Part of a small language model's weights: MLP 1024 squared ReLU, untied embeddings.
MLP neurons of a small language model. Each row is named by its layer, matrix (down: output weights) and neuron, and shows model dimensions 128-255. Each number is 128 + 32 x the weight over its row's rms, rounded and kept within 0 to 255. Numbers have three digits each.
A block is one neuron, or neurons of one layer that tend to fire together. After each block is what it responds to, as a language model described it from the Wikipedia text at the highest values.

L4.down556:141157160164152098135150163160110129138104148127130139108120127108108089118112164138105159166121163144114134155144159097123172073112139137055043120103155107131058177122097134126130128107133166097127145154205132149111101090132075156156109160151123119168072106076090134156136164168084154066159117146152136185086144117155164107110122126132112059119114147120163160100133122184130178104112
Description: Subordinating conjunctions and prepositions that open an introductory clause or phrase at the start of a sentence or after that/comma, e.g. after, while, because, at, since.

L10.down4:127097130135119171114126197141176134144090154101138198086171128091047163179155124113085125154077139077099165104085124129127156138097130151135132141171124154106133112129120117159116083120118099206139110147172106139142105104121085136138188100098100069111148176154191126134105122094153081221129098147146147125100051141151138205056087141068139111128133151116142170114144125155114117117092
L10.down173:141128123171152134137096151147129104157120095127107150134170200141182131130134163140146081147147110101184084140045160088058115105145141151134112188122051167083056126124140145144171112155118124124129180166126094138194172054128127077100127097121094153138158175087152104070106102041103121138096148118158079099136145080086086096181147122161083130088116133140096102178145165138084087151143
L10.down213:107098181098133132084103126092139135168094096139117137177179132119101173161196170104162191071062121096145113171184165135107174120177173125070188159185099100147164154177140123083127184082137106104153149105150150124167111090103126144090120148147097151173134054150174132172144142154064027147132139118135099170147100065113114159124159123127153122103105092122146120106186137128132107167122
L10.down358:131165182126140151134097071088094139098111113115138086162126134098108131172127136131124139134158104088088127111139134172069168118094161157143152118080115092163156105116118115056152123109114082145148118091131156129169118076127123049112121135104104160089104122153097121173147179184161149143140135122124144052065113056162134121190155112119117186123139127152098111107175146144141092159136
L10.down424:099084125113131105119085106108117101146079121175141146145101143132141194191120154171189148067112152146142109154115053070125123091123095074113094095098155144115182200153111138137144140069109056117112102103141122127094166192145094138133111099143129147152124172145100144130110181114138102114072132109121111163101147157120135184123143129135151123102117127093149119119149179118128163141151
L10.down453:141105093110100006066103121072112078127135167130164136093153099150156143150102106183174154127118099108125094111105154091148130137142137072136176201100184113157117113174120030141118171153072096174077111150146095144160057156140128103164132131163148098154152136132171127147147087079132124131087086123119161100139115095134063132143129149047162066103120185135112122157162122122104104080116
L10.down474:117128146167127127113089052198098128119206157156109180080135096125208103081125098079087110133152088092088092158175118175124132168116131119136145056177130166122088117079151124080071198103122159134150106143135149071131145159106086080146071140145103162124101070095142136172196077074166138164152142122064100174158091139065156094127164092213112143115153106126114158157108137153101104124079
L10.down483:162139140075096065122177121184192107120131210221181155181162148128124098136100151122155136150141098086162109111150151154171162167118146134079163155108120139165093102107145091122161078114131127078102092113098090124103124116141104182148202101092142161133119098149178080134167075132097131104118179115187121124103143096142106097148116101072119051134164129133092129080084119126104120089168
L10.down519:111159112113085175134127045150152094128121163139185201118131111124102103095160133112103105137167165118194140140190100162122156140179088057137135075113132123134156114140151126198138147136184148128103133109112075096102132183113148151104147118138143125157165093126125148139130156051100056075122100127135185120204144136098174132094107094124126178139160136134117118176168092061135178184117
L10.down544:127194127106134102139235132134082145136154144146119075107143110112079055149168123105127129127120123089103125100137121191114124150192165131104124100130165170127118130157142092121132150160129104094157052133101113107133125102104133176119148126124112126101145138120104144143099114143117197110100077125175139189152121089111104093148146115089129148210143175166133074128106141098119134140161
L10.down667:089090132130154128169126166131153159115089136202178156138170150053100121150169080130137099124091102096120116135217193143172126105098106139164121146098126116151184104158112077117114052119094087070116083125153102126115142148117173130133153141117064198096154108115145091148123129169101125047121093061057133147126144147072099159167126118128172121124143151173148103152113144146088133152120
L10.down678:163102118154137174143118166136079124114208163121151166095119174160096145105140139189078128079116148110157129180073155102115132074119177154152105185147092135089112103099148143137081115062206092176154106144128062107137145093117144111132174177129111114087154097112140191143153138194141075147145142162132120175117169123104139112076096123095172097147191103142082123137146105120141073108175
L10.down720:157104185096125089116132135125166078184073148192108141100107128116151133109098131184076143146132124107159174123050140111162123080161181128197138139086141158100115097110105181130141146130160127141109145106124124110139101096153078180108097133099121191137108088139112144126086096099129073202106072126121101116086150127170110116135109194062155112181183200125105074109155161136166144096134
L10.down846:134187106129106112100148154162067065123076111188135089125119076155141096146145115114093061089092131083142146127158190127099170175126173166085164140128163111140140127088144103126161119132122141127115141094121098145133135133081102159079096123042155150146124125167110137076105066142119219145109097174112194117114191091086121127141123131144145142122130147129140093155172103170163121126071
L10.down952:084195155129127107159129095084119154136109116126170103127108092125109087082067122086131134120167139115195100188135062083125133093120108167133141150137161184162178058104116126089121110131088132131096162106138120179137172110123111133128185150126110169096096144060102157115107198089092035160131085168163100123118147093121134150124120130069111136120163148061159110134143157046136145099131
L10.down998:129121165135071167147082148103072108181094142107134147143148252165165107169127080130124122122122113121116068127151148112127099149177134135123079156123108167217115110159133121088122143114080157087128105123170102118112131123119105093153145119108124085141227161137134139144108081111066117159116115126141167132181083135131173148135112086173151107076139144165080101134164098099136135115139
Description: The word as in all its uses (as well as, act as, as it leaves), plus nearby connectives like while, when and forms of be.

L3.down109:173143157189119124100130098098151088169177166160148160110117130113130121174152159142141102147118088102167065164112151129082143147118107129102172178127099114109115164091067081126115134118103098145109119139182114132103100138143149140176148123035132115133121092109197147146124142174100085107113111084087168100167116178127122083132177069128149072144173092119116108183156116147174064148147
L3.down395:131117105095126127181155133154118152132148141171052130100189113128177120171056139116189066130082111139113146145114120098077079106136172082149133133163150173181107170115159103132159149163061144071108081082127113149138160128145066107126133152121165166169096170085160148084138162181135126125136131122083136097086140147151126169114091161175123074075136174092137103165102059134162179155095
L3.down437:110107101100129139138093094133145193117138160183133118124121164176112071142108101171132129111158066132074156120165113109135114137102149128173177180138170127074143123071047103159105095176106089132172117120079149180119130084164136150103123151118153153100088123110151087054161112159079170110116106180136117143255210121090167101153055221112106112108131160080178123139134061130147140071115
L3.down838:148151097111128157117141148137110146110128178177124146175149159130188163182078109150147045167140144132158128130143127113099111153166166148204151184065109178130100141183078058131064170154099119113085089098147129145112148169144053119138159115142170125154130096139079103153132104117141119112168150189150178138039127064129105119097096151108147151073180112099147100088113082109127120136106
Description: Ordinal suffixes after digits (1st, 3rd, 13th), mostly in tables of legs, places, battalions and centuries; also rank words like head, chief, second.

L10.down28:143114096103085153085146164095154167204115139097139111105085114135104118095129121206124127140125117149149105137124166101179098112146151127189055094071087113115084104068112179094106091124093113123100121151167069094111125123173162119112168102160139149172149132099135064137182068156162115165106106121104134160163172153097099165132114153156144183157132095131146182067151161156105113084161
L10.down69:122155128167101178144129139133106156135157161055151099145113159159160116214121159194157148128116101154146164164139129062098107145146114151098147093100082106134122150111134137072143147125104145124143130146114158093111105087116103174107172154113175071120130085137131126111093143146104122129123174108061161091189103083210156125132177117141077120119101170124162178129052150093099084131134
L10.down145:130064104061120138106171121124071155109162131121119106114057196120128122125086153160191148169149057157135094171062117058176165099129138181118166099103139138120135129093141130149112107105149111123087119124157125132105128185076132123083147094109112179173137133109176143129126150153087106102140117145125173069101122194030155100098087184133120149152155127165161141091141152101141112141117
L10.down228:112110157118140159101105165065114066142151127175102131158126054107177161102119126114136109124102118215114133174128132110073140115116161091206091041122113137151092128116111109100124009138171159200117107114131123183136091118101161090101106149206080167098100092118096100129134129118118128170124080053121136158086089124181051086137138121126148107114140124106143077147190126105189123141094
L10.down374:123119060105091148151136130054154140112151144135153126085128079131146135120167186124101097143123109155149093158150166140127188051185118071166130138172126087150132152087141117095100132132176142104109187103034128146164183152103159125109094115175142171099166154116174141121175128101111145112148125120110110135114094172104172113172148180140088178073199163099120072132064166148116123142099
L10.down377:145147085182088152122116133134122101180111173152079109161123114104176105163107135080136157130107141198148123110161098110099138131150154131121153074139099119108112129175135169177069069158065123182106153163106166131115101154112063127136111133090112134180124112118137110132112180115144129138159117078136182082168106126159157101110127128194135114130078112127111074107101160101104119142174
L10.down455:098144064119141147160110090150156077168182124154153103147130142118128126149116142120135135124148094148129124129134151078133133139148113155094115168101163134157121116142114083146131143136143108158122126133117099058082156075161125149159112139128148069090174115154141184170126079170123137119222095166147103165122078083134068187124139090134149174093100145090089145195156146129120115132086
L10.down614:112081150131144125161102159127102111084058133155170091081143180115091121159120096136100115121145144128142115132129175127139123137124156125099173135070154111151091143091116105148151123152159080179175075199092112159135170083126169175118125117097130138151089109112188077095165145170133158136205091087123114107148128163107096124095141138092214049143161155168144131159161164119138085054152
L10.down650:132162144108139112168106169118152145157116120089131174107138155030219117153130101117114101119163123164069141148164104077042131166145124147079170149098181149090068105146108131080121081108161178135144137114117115136113221130154102079157043138112126168132135192139149181144086089142131083092156127120071179064170085095123180125144128138125086109080129123068176126112139182103101113118129
L10.down672:124087109157124170116158124134160166199140122145151080117115105125152101110133125157099072101098090085128181131071175154100128179102160127103120055166174122143135145161130150129180054124152083091108125077173103115106153126127123159121078052132095093096152132209175179119122141134112229125102175127207116084145059179146115133161084070188103118106107156077150115116139122159139084144103
L10.down734:088087149099084107180150180185100202122156158165125131103148147105163111179189124095112127157137119174154118121127039111135152116114102122089125102146079135164089097078170077165110160160065136107108153075133115098139229174143128126130111142158129095076136109104121086113133140160187083148156083113108106118119175117144137141131119116134132096147110122089114093134088108156105096063146
L10.down741:120118104171057126188111130095130202108112123157114121126154149097122133128117131179148083135125120133115152127127154116132039115130123167130076223088089152165108085137101097128110102159090141157131086080138133099094088174172140171095127143204118110127122113088061138127186154124139228136154104124127090151157140105112092142085156164196160096090169140104166153113120121161115081165131
L10.down856:159155161120123115130147102120141143116176131138104121132106152120150128115159124123121093145125120094105114151114143147169183139139078150100130118166120146104131097107151100156112135094138068104142108141091080079086134173172120159117061117107174094149086107100109124086177229154145161127129129148105115096111110108163124158116160174123095050127132056099119094112061065105129104093073
L10.down872:124114156170152134089127161138125092175092123143149085112182186183185077151124099091117097102094159125126136137119129122110154099160130120070116110065135171133062076208147130180097123121135147117134088184179051085093089115154158106138130147090120161136168141177140136115147108138148115084147164127116102119122193103098168151107125104068074132139129090101161146074097097153113158154140
L10.down899:078116099140087055142151173132092119126092140073138121165119146096169180106135156159142149095119145139120206137107164176128158140130110183157103173087164134123155077089132166156151000147136138079086060103139103154130129072111120128099152176114149105153109101159124195101162080148108186136187084137100135137108144105096114094121142133131207148124097118121150139117113125161084209109127
L10.down946:075124164128153112175177173144103181142184145122101126106146079130153111112160103114095111159147154095147122130133076116121098135111157116207082088155078112138102135125083164078141012145039126130080129117146100150077149170105110110160099125130134101136123166111090102114165116163150211143182159164136130110137116146140175146131161144124126122125117134159114095141132076139153139116088
Description: Possessive markers ('s, its, their, his, her) opening a noun phrase, often after for/under/at, as in praised for its, Garcia's.